{
  "num_attention_heads": 9,
  "norm_place": "pre",
  "qk_norm": false,
  "bias": "none",
  "parallel_block": false,
  "init_std_o": 0.0,
  "init_std_down": 0.0,
  "learning_rate": 0.0122,
  "beta1": 0.93,
  "lr_head": 0.00834,
  "max_grad_norm": 1.0,
  "schedule": "cos",
  "train_tokens": 611900000,
  "max_steps": 4669,
  "dataset": "wikipedia_en"
}
MLP neurons of a small language model. Each row is named by its layer, matrix (gate and up: input weights) and neuron, and shows model dimensions 64-159. Each number is 500 + 40 x the weight over its row's rms, rounded and kept within 0 to 999. Numbers have three digits each. A neuron's up and down rows have the sign that makes its largest values positive.
Before each neuron's rows, "fires on" lists the tokens most often at its 100 highest values on Wikipedia text that the model never trained on. A number after a token or word is its count.

fires on: "of " 33, "in " 23, "to " 9, "from " 7, "for " 5
L4.gate1357:512571500557562463546525484468478489462547464561525571522440482456556589521486438514547530543456545499517526451439517515486514553462481474557498561517531516486549477479560527509487594478489444495526527543477494563477477562447539513492476533575507494560505460469518599527513547464429527474
L4.up1357:414457469417495496536590501490557539479561499552517504522452517506469447512442461438521544531474548571415588474446520542463451495469525530430559471532544472479550561485474499508508536488474481482511500525451477563527471462491512462574497533521570567528521454478483462482522528529524546521

fires on: "\n\n" 28, "(" 20, "and " 7, "tran" 5
L4.gate1313:504481459536580556546484587376476436423522449534530524522482483494485458517462503509524577544484500489550536546527513550439478493501456473485484443525464505561467465414519506462493430547483495519521504523460440481472489510516523505452531515473465501532497474475486521499571513474480423494
L4.up1313:486472480494498529539592511519491495524516519535439524568467532484546482458520566533501583483421441543600569557528398499442427551508508537502542415452445527520437486571481538526491430490534488492519529570504493447497488532488599497518544525436486457516469491504543519565563512458486472431

fires on: "\n\n" 30, " " 8, "\n" 7, "-" 7, "or" 5
L4.gate1125:486518539513483479564522440536493477468428470618565621569491542468514505492512578489543451478471518556504488514428509534517461494524465444488471521447534495454530468535463480475466541436504563479495484464481438534420497483513500442532537466540523471477510471463490495544589482525497532512
L4.up1125:487493443502567469526455513456530446538608504508514470539586515488512564500583481492476509499514430451522470522504501498450495561473550475483393473453534514489545481393524544524508528530442482434559522541502504529480506480496427496509455543456439549468476459579487473518534536452461526522

fires on: "and " 23, "to " 22, "ated " 8, "help " 8, "or " 5
L4.gate586:470522542516469571484530549536459468459535470589530483467464490450583469511506469493507471533428492520509611489419512550528533461484496513529449525517458533500467387510529510468498518425494477480565566514508539550461502493463470567486472512493468587536454490549395554547502484569516479502
L4.up586:406448510522469487543523490486588515432460508532469504526507518462496471544496480467483445591433467571474556511580516561563473516539482543542471488509523510480441497397470435449474455496498487519560582426513512545417476468493482521480447514477508486563538478483474559560507515567582466448

fires on: "| " 57, "\n\n" 5, "and " 4, ": " 4
L4.gate515:492551500485456474530549533466447502493437472550491555475455546472481490538471540534519443496442534525473547476580527527482593466549488481495459510500531509538487471528497528485486455475551592467618461478556558502412558531431521510465509501567506529432538432446486511458519512508452496493
L4.up515:543505535522465461472508515484567506516535500535502448519544534558514468460518476498618566552475502509517546520486512544562487511478505491553411480542491524470533472510508480493553461503469512567492514543488501530446535513515409529449570485524530453453468462482529463528566557442490481481

fires on: ": " 16, "of " 14, "between " 11, "to " 9, "==" 9, "both " 8
L4.gate999:475461512534496456448542446386491454493428427513450479548509404569558542487541450490541519500509450559518508493545514475495552517472452465486419480537511444490462495517516521482491438513492478497581468511563529519522564477567460553505463455479568616542555521564455480500463460474521537513
L4.up999:491462481498583525415580505423521490476496491520521496455479479502439561486529528549514428458488426531497546504503488492568445504469460568571451500523486536510480535522495493553423511621498517587421505571558453543436530462447497485517530533519472525531470472519511420452530518573507525487

fires on: "| " 60, "r" 12, "as" 6, "|" 6
L4.gate1566:542425540518534512482481498498523535499473507531501491424533568565457466578475485490587460509512541568489560459496559480502527494556478505593502500502428515523522470436528463463510557479479425520464567513470480530507544489508486539538487497450463522456604483505522492491498513453568518450
L4.up1566:530572491543480544388509498454482474499589493542505550580515536495557575484545480427450538524499475562464571578525384501430448505449517429472421528532463461470495430484491493472520480466485472550493508524499514498518475439439476485530458520490532522483497494512443495522569438500499547561

fires on: "'" 80, "’" 4
L4.gate633:489515500494470547500503473567487541447561534475431545491584522417515483432479446519480610498500523560498495518466425503513483536469525503489457494545466509571545512550543481536493490528521477423474524467470486526521472524505494567455527564460509444561477444544529439577466515500497453505
L4.up633:533514526452452491493413473531549561428473486443475499469467437446473464539489477433513547467512485556500521590520529476484482471482442476512473462455483579534469556535482472504493500465474431587480511514441618525585454475540518489576466495440488546552471470542430465466532513485452499577

fires on: "that " 19, "and " 19, "of " 7, "to " 6, "it" 5, "such " 5
L4.gate159:498541476506418467543535538463486466461505486545487479505420528455536515523484465475489503499520609522410547473503463515406483497520448484524479513528430486520473495526522496573507465458545562417539515506557495521457438536457542493525521518509443514587535489514569483471522510542510610567
L4.up159:455504499505523525468468498492487530503590467491525516481484522483508485519527556453486520487456507528500592428474508563505534564457486503513445513539467500526490492487454453536477494486508545513444499446497496508422545515521505475487471540511529598499479519458466514497524470556476560489

fires on: "\n\n" 34, "to " 11, "and " 11, "\n" 7, "find " 5, "==" 5
L4.gate884:479520540510486505500514516535489480509485441488507509488465516526506551466613559508490480544536416510511522415446521513568557499484458491460449524484525465442504460505569498493469474531433453541530497455615465533409511474540532426492443461458497555528508482493537442403528538457512519482
L4.up884:520468482512506496545493482503515474529529492507524503432519515481498534455508452457505455453474496467513515504516463478529497523502518541466456489497418547449484479464480531468468511518454509454552513537498499497455482533497442467500561493515512429477475426571486503462497478492464446558

fires on: ", " 36, "and " 23, "(" 17, "& " 9, "| " 4, "; " 4
L4.gate1452:499489468485475491574468576471554556461524594523487522462434528396520459492507478396517510595441582486529500462532559548520563508519489445498505519472519560498515485479518516511502502510449512513570530533450563512483478519521566497443443504403499587473507495475556536462500453542492507541
L4.up1452:498500502575457500549552547491546514507533524453499502591475498507465500441487498467495555582538523508507535524537489483461532504552510531477453542474477538568520493551497419479527528557481579593506512527431561467479510467562550464543507559448519493526472477537466545510424536502503481445

fires on: "'" 34, "aur" 9, "ion" 7, "illi" 5, "on" 4
L4.gate781:458540558593464485505451569511536506506617564512493487544489533498612562456508487538543436520550444525522562476513472486538503563484510533509502537564491619580494447480443440469469580531522426546538512511547487473502476511440529528461482481482525488504592477513524451530476622456494503444
L4.up781:498430540417476612512532575497462561550501466509566516485509440489547469508466494501533457453511503479561491539533544499521464458438498432560519529488492483474485497449534474500429500523505511569437527553508489505508476511508538490553552459432512552524454520493459545426533485551425513599